Part of a small language model's weights.
Size: vocabulary 8192, 15.2M parameters.
MLP neurons of a small language model. Each row is named by its layer, matrix (up: input weights) and neuron, and shows model dimensions 160-223. Each number is 50 + 15 x the weight over its row's rms, rounded and kept within 0 to 99.
Before each neuron's rows, "fires on" lists the tokens most often at its 100 highest values on Wikipedia text that the model never trained on. A number after a token or word is its count.

fires on: " |" 80
L9.up386:55 68 46 61 70 38 57 60 38 54 51 06 59 51 77 56 50 62 48 31 38 59 39 34 25 73 58 62 61 68 44 44 37 46 44 83 59 55 58 44 41 46 68 62 38 42 46 60 39 88 57 45 41 51 53 34 51 43 49 59 54 39 54 51

fires on: "f" 20, "i" 17, " De" 8, " Ref" 6, "ul" 5
L4.up620:38 39 59 54 61 61 35 08 63 26 44 10 48 47 47 53 51 58 24 64 47 63 54 37 33 48 49 31 14 66 65 61 56 63 56 35 20 52 57 42 15 60 65 43 81 66 60 46 65 62 49 66 27 39 36 29 52 29 25 21 37 65 44 58

fires on: " |" 52, "," 6
L9.up578:85 70 28 57 60 28 48 29 37 63 66 26 76 40 62 72 51 28 64 53 31 41 34 35 30 63 63 56 48 43 30 33 49 39 52 80 69 63 45 32 50 56 73 71 35 44 36 61 35 79 57 58 39 50 51 62 61 30 70 58 36 41 40 55

fires on: "CA" 12, "9" 11, "ly" 9, "mer" 7, "il" 7, "ard" 6
L4.up535:58 46 55 41 32 53 17 83 41 43 49 48 35 44 48 30 45 47 70 39 45 28 45 71 55 44 66 41 27 62 40 40 48 41 62 43 52 44 56 66 24 30 18 66 49 51 45 69 52 30 40 44 37 48 63 13 57 48 59 53 69 30 40 86

fires on: "." 33, " " 6, "li" 5, "ce" 4, "mar" 4, "lé" 4
L5.up291:33 72 56 49 71 40 58 32 44 53 50 45 60 50 38 28 82 64 33 62 53 79 55 45 40 33 36 93 67 49 57 71 51 63 65 25 27 71 45 39 36 51 43 40 56 31 34 45 39 48 45 51 51 48 73 28 44 22 38 46 55 23 52 44

fires on: "ian" 15, "i" 14, " Soviet" 9, "t" 6, "Somali" 6
L3.up272:61 36 23 53 40 51 63 42 26 65 40 33 40 54 55 41 71 69 14 47 36 51 39 47 38 46 39 60 24 78 35 50 95 46 46 42 59 62 50 26 59 46 51 55 48 53 62 45 36 67 67 57 48 54 63 50 37 43 60 66 68 40 44 43

fires on: "s" 52, "ations" 5, " position" 5, "y" 5
L3.up572:42 53 31 33 74 62 47 46 38 56 60 59 68 49 31 60 51 67 58 38 36 28 49 69 38 29 41 79 31 73 11 69 31 32 41 43 53 64 33 54 38 45 45 47 62 22 42 39 51 42 21 21 55 59 51 38 54 23 37 61 38 49 24 43

fires on: "s" 46, "er" 5, " body" 4
L3.up94:26 64 43 36 68 55 50 34 53 62 56 64 46 45 52 48 41 69 54 65 80 19 35 68 24 50 59 81 47 60 44 62 18 52 09 39 49 63 50 58 51 30 41 42 21 23 71 41 41 50 40 54 41 60 36 16 42 33 39 45 39 50 55 38

fires on: "," 53, "BI" 4
L7.up701:47 60 65 41 42 35 26 54 43 63 69 46 71 61 73 77 89 52 66 14 38 57 31 39 34 83 39 46 45 43 50 66 40 45 53 29 51 40 31 40 64 34 75 49 55 38 46 67 48 66 63 61 47 52 42 54 52 33 54 38 56 60 15 57

fires on: "s" 18, "y" 13, " of" 11, " Dun" 9, " Den" 5, " Des" 4
L3.up681:53 60 60 30 63 62 40 71 44 62 58 70 50 61 54 61 64 48 39 56 44 46 60 18 71 56 59 20 83 80 48 39 67 51 41 48 41 42 34 59 51 63 31 63 55 52 44 42 49 67 36 33 56 41 38 44 38 23 76 71 45 77 26 56

fires on: "s" 20, "um" 17, "ta" 14, "us" 11, "ter" 11, "ates" 4
L3.up733:47 53 42 41 51 43 32 30 60 53 50 48 47 47 28 54 45 53 46 45 70 35 22 52 46 53 59 51 66 74 22 49 48 22 22 32 54 45 27 48 34 50 52 56 42 35 70 28 46 73 54 63 66 51 41 42 51 42 33 54 59 44 78 60

fires on: "s" 26, " and" 8, "h" 7, " third" 5, "ud" 4
L4.up653:62 35 44 54 69 61 85 74 66 55 47 47 26 56 54 77 66 54 63 49 62 49 58 79 91 46 56 45 55 64 66 69 31 24 58 46 37 26 42 50 69 80 48 59 55 38 77 43 39 33 38 73 74 43 51 38 15 88 42 76 57 61 53 72

fires on: "s" 30, ":" 18, " as" 13, "es" 9
L7.up279:72 35 50 53 41 46 37 31 42 49 41 44 52 43 85 59 68 39 46 53 50 87 67 49 55 59 37 59 43 31 57 36 47 50 52 21 43 55 51 26 23 47 49 55 49 49 56 77 65 52 46 70 54 53 59 52 40 39 59 40 31 57 32 52

fires on: "s" 32, "ing" 14, "3" 13, " |" 10, "2" 6, "1" 6
L7.up757:50 84 31 44 57 30 39 52 51 44 73 46 51 64 49 52 40 70 50 39 73 55 28 65 63 20 49 48 52 57 66 60 25 51 47 46 50 73 45 43 37 33 68 25 53 50 53 73 46 69 43 63 59 48 50 49 53 56 66 21 38 37 43 60

fires on: " as" 37, "s" 15, " No" 12, " Na" 12, "r" 4
L4.up451:57 74 54 20 61 53 51 39 61 59 48 58 60 35 55 56 62 30 74 42 35 59 55 46 23 29 52 61 48 35 31 42 65 48 60 76 60 65 45 49 48 33 42 55 57 68 71 28 46 67 34 35 39 11 53 66 51 17 61 61 44 80 33 75

fires on: "." 27, " |" 22, " called" 7, " as" 5, "graphic" 4, "chi" 4
L4.up640:37 47 50 60 40 57 48 45 65 28 72 65 45 39 26 53 45 54 53 75 53 72 65 33 55 83 48 70 58 43 55 45 45 76 36 37 86 58 44 61 63 58 66 69 45 64 51 53 63 59 65 45 42 77 68 15 52 24 50 38 59 47 52 48

fires on: "s" 43, "r" 10, "on" 10, "ch" 5
L4.up9:55 50 38 25 59 21 58 63 41 70 44 28 62 44 47 63 66 26 54 40 47 46 66 82 43 48 54 32 41 55 52 67 50 39 38 40 66 21 47 32 81 14 46 54 55 46 51 28 36 52 61 51 21 18 70 55 52 51 62 75 49 59 69 60

fires on: "s" 30, "k" 15, "e" 9, "r" 8, "n" 7, "ren" 5
L4.up22:61 54 71 39 49 30 39 29 55 33 63 27 46 86 41 57 84 52 59 51 46 48 43 61 63 56 56 90 24 66 52 31 42 41 58 55 12 32 47 56 46 65 99 33 40 48 39 55 36 71 34 48 54 45 55 28 61 36 52 71 49 41 39 57

fires on: " and" 29, "-" 18, ")" 6, "s" 6, "ir" 5
L7.up544:63 45 38 38 41 55 64 76 64 33 42 25 45 78 52 66 67 44 37 39 51 73 52 69 69 89 47 45 39 70 55 70 63 56 61 46 49 86 44 42 30 80 80 45 45 61 57 50 80 51 44 64 45 41 57 26 48 44 61 65 43 43 50 80

fires on: "n" 23, "m" 10, "me" 8, "ev" 7, "off" 4, " Tro" 4
L3.up640:34 78 46 71 63 43 58 43 84 39 44 62 36 36 64 44 50 40 48 75 35 53 79 32 43 41 31 70 58 66 34 58 54 66 76 60 54 33 57 62 68 35 35 42 39 74 40 04 47 58 53 57 77 51 59 62 29 54 73 49 45 57 34 37

fires on: " –" 34, " with" 12, "s" 6, " at" 4, " =" 4
L9.up759:51 47 48 57 44 65 51 55 99 63 66 69 54 62 30 56 60 34 62 43 20 57 35 47 57 66 28 67 67 67 13 65 48 65 48 43 87 65 44 43 59 53 57 57 48 74 38 71 38 48 32 74 53 70 41 46 39 22 42 70 48 48 33 41

fires on: "s" 21, " made" 12, "er" 10, " making" 7, "ap" 5
L5.up599:56 68 34 61 46 99 44 62 34 38 31 49 78 71 62 41 56 35 76 46 61 37 36 53 49 34 52 46 71 71 70 64 62 47 40 51 53 66 63 36 45 72 38 42 62 67 45 41 36 27 33 54 28 30 33 49 48 28 50 58 52 45 27 67

fires on: "s" 30, " p" 25, "f" 6
L9.up73:47 49 49 54 42 53 45 51 47 40 47 37 55 54 33 52 53 77 53 36 55 66 26 44 58 32 47 69 36 36 62 27 47 41 67 42 30 53 68 22 32 53 56 54 71 58 35 75 59 52 64 92 54 40 60 39 53 36 46 33 40 44 57 39

fires on: "r" 16, " player" 16, "or" 11, "ie" 11, "er" 6
L3.up749:42 51 43 37 61 58 48 34 41 55 55 62 68 56 55 62 52 63 41 37 44 52 11 28 41 32 57 73 58 33 47 70 29 31 58 53 42 92 44 71 49 68 34 49 47 47 88 36 49 46 51 46 46 76 58 40 05 20 67 57 48 30 55 57

fires on: "." 40, "a" 11, "u" 6, "ur" 4
L5.up182:37 53 44 61 41 50 48 64 52 38 16 48 62 48 41 47 56 63 65 34 43 41 73 44 40 41 29 44 40 39 33 19 72 62 32 66 70 56 59 46 75 34 29 36 42 18 34 76 61 42 33 87 45 48 72 32 45 58 63 42 40 30 38 52

fires on: " |" 35, ":" 16, "ing" 13, " the" 6, " to" 6
L9.up40:75 69 46 73 46 47 59 36 48 24 66 39 33 39 52 64 28 17 32 28 37 54 50 76 37 48 69 40 63 37 49 42 38 65 47 61 45 55 63 21 49 65 54 64 33 71 90 58 46 23 38 67 53 59 76 30 44 16 57 38 36 51 28 49

fires on: "," 79, " as" 6, " with" 5, " and" 4
L7.up610:57 40 35 76 35 52 61 42 50 35 32 43 77 63 72 84 76 74 48 55 81 56 37 55 64 59 42 60 40 35 47 53 28 47 44 58 43 38 42 38 53 46 65 59 60 57 58 74 60 46 54 51 32 43 67 47 53 44 43 38 43 37 46 40

fires on: "s" 22, "ed" 16, "com" 6, " Des" 4, "m" 4, "ha" 4
L3.up379:58 25 62 17 64 38 55 65 61 51 75 63 37 54 62 45 46 43 51 68 39 45 68 47 35 73 30 54 58 48 89 37 54 58 65 57 51 33 51 49 35 54 43 38 54 64 70 46 49 58 31 46 38 52 57 39 49 48 70 78 54 53 48 61

fires on: "s" 16, "y" 12, "ap" 9, "tain" 6, " bank" 6, " share" 6
L3.up568:48 65 44 57 51 66 67 68 17 57 36 84 37 60 56 38 34 38 41 48 49 63 55 46 29 57 44 11 60 32 59 39 69 42 31 69 59 69 72 42 48 52 72 38 72 49 51 46 51 57 64 44 73 14 22 30 52 53 63 43 62 46 39 62

fires on: " La" 41, " Fer" 15, "La" 7, "or" 7
L3.up350:58 56 35 22 83 66 60 57 34 38 41 15 23 17 39 70 61 49 40 59 64 46 43 44 83 52 46 33 50 54 61 65 52 57 51 50 60 39 36 44 63 62 60 67 38 43 57 70 55 67 51 69 43 45 50 35 61 42 63 42 32 47 53 51

fires on: "." 61, " \"" 8, " (" 7, " dis" 6, " " 4
L9.up680:28 42 80 50 47 32 71 44 55 65 67 50 62 33 45 43 60 33 44 30 25 71 44 23 40 46 50 91 61 46 51 42 57 52 62 62 57 59 29 42 55 52 38 49 11 36 59 90 37 53 45 42 58 57 44 41 66 36 53 54 60 36 22 62

fires on: "." 29, "\n" 9, " name" 8, " called" 8, " to" 6, " as" 6
L5.up498:55 49 35 53 49 44 54 49 39 60 56 47 48 17 37 50 56 47 56 70 30 57 33 51 30 65 69 97 50 29 45 62 55 84 35 62 51 67 61 55 48 21 49 50 44 59 49 58 67 70 49 59 59 61 55 28 21 55 36 45 44 69 65 80

fires on: "." 21, "e" 13, "te" 10, "ure" 8, "ur" 7
L5.up53:67 36 47 42 50 60 54 54 42 36 21 63 61 49 49 40 33 65 41 62 47 52 57 24 18 43 62 54 36 51 33 32 29 40 43 63 29 57 74 43 64 53 49 55 24 45 67 39 73 52 37 65 24 77 60 32 57 41 51 57 43 64 28 51

fires on: "er" 31, "ing" 15, "s" 14, "or" 5, "ter" 5, "t" 5
L4.up589:49 56 65 35 66 35 48 45 43 66 52 55 54 40 79 49 39 55 56 39 51 52 57 57 30 50 48 76 45 60 46 80 33 50 15 29 49 67 72 65 47 23 54 44 51 35 97 62 31 52 43 48 58 60 49 34 41 59 22 64 60 45 61 45

fires on: "s" 18, "re" 16, "le" 5, "se" 4, "ju" 4, "n" 4
L4.up330:26 84 70 61 59 45 58 51 77 61 47 40 58 66 45 42 59 40 23 46 44 45 55 42 80 38 43 76 75 61 37 33 58 65 45 76 22 31 43 51 65 61 55 53 52 58 56 21 42 78 43 67 34 51 49 55 52 33 41 49 35 45 41 34

fires on: "s" 34, "'" 17, "S" 8, "r" 4, " University" 4
L4.up409:25 26 49 56 58 34 36 45 38 47 24 36 61 53 51 63 46 54 47 43 46 45 08 65 82 68 34 68 30 76 68 75 37 40 43 57 50 42 76 70 41 34 69 42 67 35 35 36 87 59 43 59 43 59 55 26 45 25 39 47 33 27 36 46

fires on: "9" 15, "y" 11, "w" 11, "8" 9, "0" 8, "st" 6
L4.up166:46 52 48 62 55 38 52 42 38 40 54 50 74 42 51 86 50 22 60 24 52 49 48 43 49 32 37 46 53 75 57 54 67 49 61 66 40 48 60 52 51 33 28 35 54 29 73 57 79 62 83 35 37 35 59 39 46 41 38 41 66 40 29 59

fires on: "lus" 17, " is" 16, "ly" 12, "s" 11, " and" 8, "us" 8
L9.up378:29 59 56 64 42 51 41 49 76 64 43 66 45 55 51 53 68 57 76 55 65 66 20 56 61 58 67 58 52 52 51 35 49 51 72 62 74 57 46 49 40 49 48 52 71 54 55 87 33 47 57 62 45 55 46 14 61 65 57 36 41 29 47 44